Part of a small language model's weights.
Architecture: RMSNorm before each block, no biases in attention or MLP, normalized queries and keys.
MLP neurons of a small language model. Each row is named by its layer, matrix (gate and up: input weights; down: output weights) and neuron, and shows model dimensions 16-143. Each number is 128 + 32 x the weight over its row's rms, rounded and kept within 0 to 255. Numbers have three digits each. A neuron's up and down rows have the sign that makes its largest values positive.
After each neuron's rows, "fires in" lists the words (lower case) most often at its 100 highest values on Wikipedia text that the model never trained on; "fires before" lists the tokens most often just after its 100 highest values on Wikipedia text that the model never trained on.

L2.gate787:157119125146118086118112138082164190144103043074139159155165109150162138177159144085177165122161119107137171097120142160160104142037178129137145116134118151128139173178156077114135122112113150126170137174130139109146117085175148151118181124074097149128110161149126149140118156108125163063136106059152095156073104143118172165097069131103120149075113092106121148062161070146104116136093
L2.up787:202088132149110111133105133139129121114150039130142104110150152056180068163106138145115128187102132101146130089160105149117097143142128104129112155141154128107154132098096110146123150142178053100074172192155132082086065077160111211146159153122147107205159093165151187113087149111154133106085122125126160086104068080102155147063140109117156122133176103086089117171098107133120160090114
L2.down787:114094103140095109109109125079129122134113112091142086147139094075124092135087162107065144190152104163112107090167156110167115120124129106109162142105126113163167128101157138130129134169150087116106104196112159110113110109198129115146171126093113137145175087125101160169109175096142185106152089076126118080120137115134171099103114105123150160152066160115122170161139175176096209113161
fires in: "there", "transferred", "decided", "it", "seen"
fires before: " to", " are", " is", " were", " as", " also"

L3.gate812:148088160119096164107135087158087162118153167107137151205171116056151129109141114184147093145106149105157095139124071179148140077099131093143113149099132137202168118150154100145118108144158090127159087144103161080117114175141126156077079095098088146105142134142138207144157150103123148100178115112094126151122085143108096158159144113060154122104155128123113160124192180121136134126113
L3.up812:117083146124170124141108120134114129148100174181113136157121111119095141114106147154120100055112194122089093188163122138110176055130106130140157142134110091152127112176159143096135073088124160146136094151081120198133170173157051187125117113159111096129047114089160145170132111094109087153105169120095117137122104113104112058149186086153161118131103062184088139121124155085148146139120
L3.down812:160062129157101083151112143160159149082159098122076145105157111145107096141102135125143133136153154136091133138098127112147128071159184106155138123181133075128099132122096105079113123133160143104156135142093136111117110202162092116120062091137109147086141092127171167096135104106155148130107131158060255159160058114087080158131084080096133113127176104136089163148191151155148096159136
fires in: "july", "august", "impact", "thus"
fires before: " ", "ion"

L21.gate422:112130060176146086138136097130111111120170137107060084170144160182161185173101147118075115135158133132136122084136070123132179117128069119169113112112143142121162175110115162077126084082087128139093068166070209177141088084121102133108177093047115167135147172173102057087138125108102137192156128121171103156137075137111148145125203121087113122168152111133093111125107095164165071104103
L21.up422:149135131193157097148187111123132115142151107098172125152116118141124153123134148133109191127185129154111113098110172157118128097110155113170122063119130169111139107126095130131116095106142200149108106108129171142137125105165094159133114147106129128156045145147071107099157120159178123210113104153188122128126128159125135204173187128117135166088127101155111109129114143104135145154168
L21.down422:152104170066059151112091150134137130109007150107157133118125082128188134133111099186147118135133098149152093127149103165064131107124108088154143070160173102175140089093119150074138140133072168151083116156076091118157145068111105141046151127138090133067155130091089122125133160116113158100152244162157202160104108140153118102169124134065176190142156153126127124188129163131100147150104
fires in: "september", "december", "november", "july", "january", "october"
fires before: " ", " |"

L16.gate2:105058150133076103158101149147115136114180132127121124165160198103119082150068173138122091064159081072110135087145151165115116145119058077085170124125186146103200095166116184147110075086123156087087124149127173115129116109105134109097122100114121084118117148121120163153141110146105142094151120093123140126129063104073098169113140096110176195135121161182169217149144091159156115080101
L16.up2:136153165128150090122117138081142106151148081121123068117163063097130133092098180114111104121174162100145170100026124118167074093160079094127121156111124082118124201068125080116181074148099162137137159148139181143194087119136113139139106110114108136091087131131159075091162172108155175236113131092176148145123164123061091142120157125113132116119116153138146133135111081162128089167110
L16.down2:132173098130155164095108102122142150132146119148135126094083109185143125093143092149104086111169113127147149065143131045255069105122128139173111126167161113114105165128164164068148052145133175138116134172057117136114138166126140104168166125114130097155088084111115097136114058150167150123173068121127065126093064134092152077151118087123123171083091114135069139096116114193140153103125
fires in: "march", "may", "july", "june", "september", "october"
fires before: " "

L2.gate800:092140112097122137120107121124117117168189110143097195127111131156134147107123108106210148106136123100086161137091101116174091170043144104135105144128079128062122092132086108126105122106112112145163095111106141155162126147077140067074124132089131179093147187109080164187074061130147169124154110105162079147094095155148104215143109141135050176107155095152126139123190120130150095136087
L2.up800:158113133123115165180073060107193089147152119115129102115092140165114092150118129127137110162148119110110075139148130129163074087165109127104093120102130149131136065115137132120112118104103133094164134165140114167145114148145201074123124185128105149128135122128114147135111161167171103137085162112085139101128161140091111157103128098123163106123155094054119089081135087100178181126187
L2.down800:132118061183133137128115141124141092150131062143111152143119166124116103057132112150095124184120082095070117144065125096181142148152124111040131100151113165113115120112107168104107089081101117123181093146162157148188161132150122086137167128091124121159155133176086124159140137189114098121103186113061133081120143099123136120126151106132140141133168120126127108117177129093127175166131
fires in: "due", "according", "though", "opposed", "friends", "opposition"
fires before: " to", "osed", "s", "osition", "t", "ently"

L6.gate113:108129126102109141108159106119190185133174143120136147197087201093132112164139151159072136139102072128145172108145086142134184142108128090119142134122202122152124141133067149143130142136100143079108085145157137093110176092222092149093146176138163101129168128106147164129177143131090117167194078106158107176125147153116162110156133094099092146143085163147138110150100120106122147154125
L6.up113:133116087120117172135146150189164122155150116103099153092043140115086125079129155096114092148115127167161118112232130156160176172161182149100106097150130098044070150088113159108169100079093183058148133105189080146135100100077143114141148101164095136177159124156146117144138112082107157153124135123178132154193122147100117142106132115071067086125136113126114102159180121151118124140144
L6.down113:164127089112102175192120137107140136144134142120107074132112165128115109122119196086136083224146144116129158169192159150165183137104185120023108162136101178171123099176128137122115089091083143096071129110112161139128118152129095118172142103141102106155120128193147148190127085090126114153103159217134205131074125155128129167091127156139096135142084130115160155141109117068098121183106
fires in: "during", "began", "engineer"
fires before: " the", " his", " to", " a", "er"

L22.gate84:114153154133130134095112129140083106119127071101142117106131159178101143145073141088131052108146109115145101082135101136109122113152106127162089121113188111097084144165105099105100124127073152126091188121138117127166147137112119102124122152109126086137124145056149083131055131099186094096088171090156110133151079152066087114176085141159125104176074110112179162083150129122152144062080
L22.up84:181152154124109117076091046130149079108126087120145102114202137158134139121145108075123120157121166142168166119114165119085149123096131092119113053118127101097084157122152085101152152150155127125102143133118055209155133113086095159132128090107131134127133127137132096186113148114174117187148160123085134031148113159078143138096152160062129131121140128172138158125051084167181134113113
L22.down84:147070077151106199173135161045163164157124087099163121139089122103121141136168144114122153124145156183118121119141124135046130130115143173070132139166098147085145126137170119125128138117095158108087077103103077124099087125105182124140145078102122068120054109170160167136150102113084132158170053099152177145135160129109109180129127092126155159125116127178097166171131116122129113187115
fires in: "it", "album", "film"
fires before: " is", " was", " has"

L21.gate618:057110112145140137129089139152157119058142148082124157141163141159144124056072145148128110092129092111153087114134102174146108110091162125091111120147163146186123148101178065130178128087109151169121126136098121141186104093098048184119100087106144131064165103177175149152130130134095150131137099145136126178103175137110124110146103198143175124153160136118158103146207127092139157108149
L21.up618:119135117130118105163084193112167127130131200134125138202100190163158114087161112118089152133148062119136154166137130115107097109138110135139129198139148152128150108144172155079096160066064180175129135130091128084171109116148101135171122132129166097114132188120117074129137104110160120162133174090098126101131134148143127108191137101089156101073133074085092129054092143148112110101115
L21.down618:159137085177088140171121076156150170104110139143104158173123129105144113124192162131117121101141170196145162099106104128108081128099196153115116132106135095140090162110136112165155132112086117141140118128129142207122162158189126062147107126156202094090142130130094114114078194126099178070140163117123168130102154168084091070164113184154116134119189140089165172115094084138174128096146
fires in: "of", "over", "at", "than", "reached"
fires before: " ", " the", " number", " three"

L2.gate839:085179114138101172130138122138145107154152095199088134137157226166088156161146115122140171136110142082070136161153121112167118118105122103128053178112138128156109078121126141144046105132165164099124192164177145143150051176102147188162140122133097098087141102153106150166119138111137177071161145083131093089113107114098098135172112138049151108118202160155158124141118121157108142124163
L2.up839:116058144170149151148125108144049156161129077168140221194093129140162125096133125100156123076146134097114204148110111161100140161107175112109086137099110139183136090094133172090132137127119091098119145097053067148088077178142139119148097176112171126103149105120121156139128150133138124162123063113160118126103145185093122127143124131152111165069136147125138182112167151111114134084090
L2.down839:127128145181148117142154102152084119142071117121137113170120094202177092113119135114200156179102115082156141187130100135119048143126092106114087122083104133135099121077148176167128103133100079122105155172104111123176104106139124137137153117157099159122165120036164142076110115090190146122106119149113123066120162148073121098089157053130121104160119177137131135162203138103087142163115
fires in: "such", "known", "written", "wrote"
fires before: " as", " by", ",", " for"

L2.gate842:141167067148099104077105142137127123112185093116128122128107104171140138136149133110150116213064157114154175101133146139162151134155114112126186144130143132088172091130160137144114097152092117122165093127114110153090035079146122076160157122145196155161141162114075106119127130062184145115190099093059083186140124136100101190134158118169122076113119182105140179181131118106124100185086
L2.up842:129144146120129173114086149166145093158152100115138129090108104132126179085132138143108165140101165128093189129173148131125127193112137086076168196158170181126102092104181136111120120153127160135163111133138091130092123065106102108161153112158194106152138140130110129130137137120082137160164103116119144148199121147121071175123140099091055131142112107140137180191085064059081115135089
L2.down842:129171158146148132151110117152155145180111190116137107120117132135097175112162144125127124126058158124124115155150136112047118169105158123037169136171114147143133104111163128125158111090182140145117145134131104085155134104117160125121138214164141136139117129132128163083133115163106115162134121129153255137148114118116079146120103098127126168130112121127134148149139076105111103155145
fires in: "during", "management", "portrait", "throughout", "command"
fires before: " the", "ement", "ra", "and", "o"

L6.gate608:119141146174117130110164108128096120099153110145165102159103102136130087127159136087141147125131209145134129153113135100205124185102068110127124141114118141084140122107105133135172127143077124091126159153089144128101099106081142169156104122153023103117145119164107057190119097130087154134131076057159094141125199149133135070104136128108170153114146102107079108170168060086099151101113
L6.up608:145114119135136094149128152088162087180147086162102122159122084111169109117121067098155151154164141104112117091096093186140057178147078068106129213130137145189152113177124086154140157164143084144119132175151136170146057128115167218137058129129164116111184115181179122134089158136127243108158126104137115177155138168099203126130090144116136117112143171135100130146149139083103160071116
L6.down608:148111122106189124143119130167136134153187108106098136174126150155187088092162131094143091106074097123114174092139084137053101180146127117090109150081090102151156117133151152193189146169049088102153170117111171083123150112123108143128086128095121118122178118089166096087070146104119208090093150102137154085093106194113151126150164120093158105110116152075071128143128152145088094135127
fires in: "known", "used", "such", "available", "noted", "of"
fires before: " as", " to", " in", " for", " by"

L2.gate193:094193183130165149162118113085124151128109144155124112181103165148201089134133171101094091187116139115099153178128116157127138115060157113113149150125131188125123080155133128135120106136139066173117118166127103115094099191093146133105125118154125124132203081141081093184154090106062152113167072078103070161107074141084118131108145143086135163153121140082159107170127151147149073149119
L2.up193:131170166137183139152124126147177157228046181163138133148134117161074088147164173101094121144103165106107176159113125083113102141128061126078172125119101214145132112086103114153116096159155146143148103196107059136146060139133131133122151087113187150131131175123112132114125138119085148143144124100167069098140029156148128157116179124083101065116164130145143163191130134132146109132111
L2.down193:089150122115122106106133122156165164205079176163168124078145136132094073100178134087125081139051098101111076171120119087035138136147133138019190123149150141117121114106079119127116146169183158138153084155125150154187096084189166152128134113116148221137097106169129155082093116125109196169115114097184178134135108122137116139110102110109097118128136164177173174136148136113122101149094
fires in: "during"
fires before: " the", " his", "ing", "ress", "s"

L6.gate889:136079165122099070128129115153104154138128126098050094118105121123177114153125121114105131078186151156024103159108078113118135095180141156165135102135122163173171144174098165191149122095056146079123097116130126132203199091132106112085085137127154133113093053078099119140110145094124093169163164068128125096108128095118079125114150132115157137081152086178115133112145148083166126124073
L6.up889:064113119107136106080153078077138181065128088079132086148118128190139166105119120181147119080124101108169176109112087167154155146119180116160130116174122122065100115087148106174120146131119148113131120103129158115125066130162221126089101140170082106069140103178105163109141120133183100144146115128115138111115120173071146179180151079096134106092125106198129140101144141142179173102094
L6.down889:130120153108140102097087123117132185120036077125100113169103115142124182132166107135072133114105132112057173097095089111176166098158155119152148156142120157121122111136114168126169078106138174118106117081132139121136153101176131133079153114198124150111135104115113119107149100102153101137129150151131161121096103092115132235140194169106166119109166124138176222120082092177149125181120
fires in: "july", "august", "december", "following", "september", "october"
fires before: " "

L2.gate131:100134119176126108110138107097166153093171075098125076151159149146145125102135187167164131084117122180074100141114129157129107059173143147192157103152122167099106145119124200119155073100053088120124092137113184097090146140113070180108103107111078169090108092179121153160127125136156050153200115144138133148185111132068148124139196072122169117161148167137110136118168102176082128116149
L2.up131:130121154061134084122199089121169119162162113083115087134147098145093147117121176140118200081134177125094089075128127149137118102185173122136094133148134111107138122147190148165091093111138170165149098099063121138069213135101143132110086096107096124105097109163099138129148133124126109179187091106080111130126143191084103146130157062106145161086150157159089111117160161106087143154107
L2.down131:144093154083101125112124111115163148152144063133109105141181114145092149124165126122075182108147132073091181146117094107088103054133174101169146138177164149075108131131124128130160060112170113171112088085160191159137130155149110143116045108109087154092136128155128115086147102131166092184150128120109220135146105150060131177152200110087159129087202129130106171117070094163102090111154
fires in: "july", "november", "august", "december"
fires before: " "

L2.gate180:143117134071099095085175112117105160115153095117102115100176139083129133094153131070123158135070134115097118090118099142161123085120105075128178061086158166118120141122122072091129126167092138105124139138145163061105100123155099201154119089142132151155088148126079175159112116115106141057107126074109092208166048116099143162101094108154103138127126129136177131088107126150131157153117
L2.up180:166119094130164115090171104168163101158123184119095111101153115131128163078152116103090177118082130139078163095149087049153103093162112049149186157128148188191128163162150100133153095120140163074129092134155133147154121139100069133150131109117120127148100138104140145123155161109109132092163116118148100158160100095146133086149046130170096143163215099149165155079102112075122094098125
L2.down180:125121154069163129134139134132168130165083159156137122139218168119165184147170065086078129115130137130093117087131118145072135125164139063091058060146088131154161165157082117093154081151119149110153073163176138173130109140128108139118103080187182176165143131123133117103094163086148108138129128064170184119104124161112213136099103079159102120117140104124095165125110128170108128154125
fires in: "election", "democratic", "candidate", "result", "nominated"
fires before: " |", ",", "h", "and", ".\n\n", " Union"

L16.gate367:135128103179195113149104121165167085071124174117144170149196126157135052164182105107172176162149139144123149122116129148138081101136107075122176169182125053179184139135182104139090138118139124152104057175123114129132098148178098234077132118104096097078146127069114181174161142103120206137154150094144094148084113125142163128166132136177152109099138146160126075125135075138141110166125
L16.up367:118101103109114165163120141148088086146107182099102176175144166097152168161111179146125146146100116114174134083108154138106096123159123145082106145104090128122111078103139108082137135159060064096153093174099175169102192128086115122091152110130170117120134215077110152088137136137142117131182126123142117166168096137167080098082147157109131189138126108153206105079114099115113160153096
L16.down367:101130113128084173119097101162084203085093184125140123180102178062194086122115095131164127162148132150094152075129141118038117167135089124076140177134111166114142113082102134097144098133146092122064139165137141115153151128107185106158142130111122093160141158106125118108108158143138149070163111106125100080140170086172177140133103070087078129148133114128105113064112051163122136102107
fires in: "of", "at", "in", "on", "as"
fires before: " the", " ", " a", " his"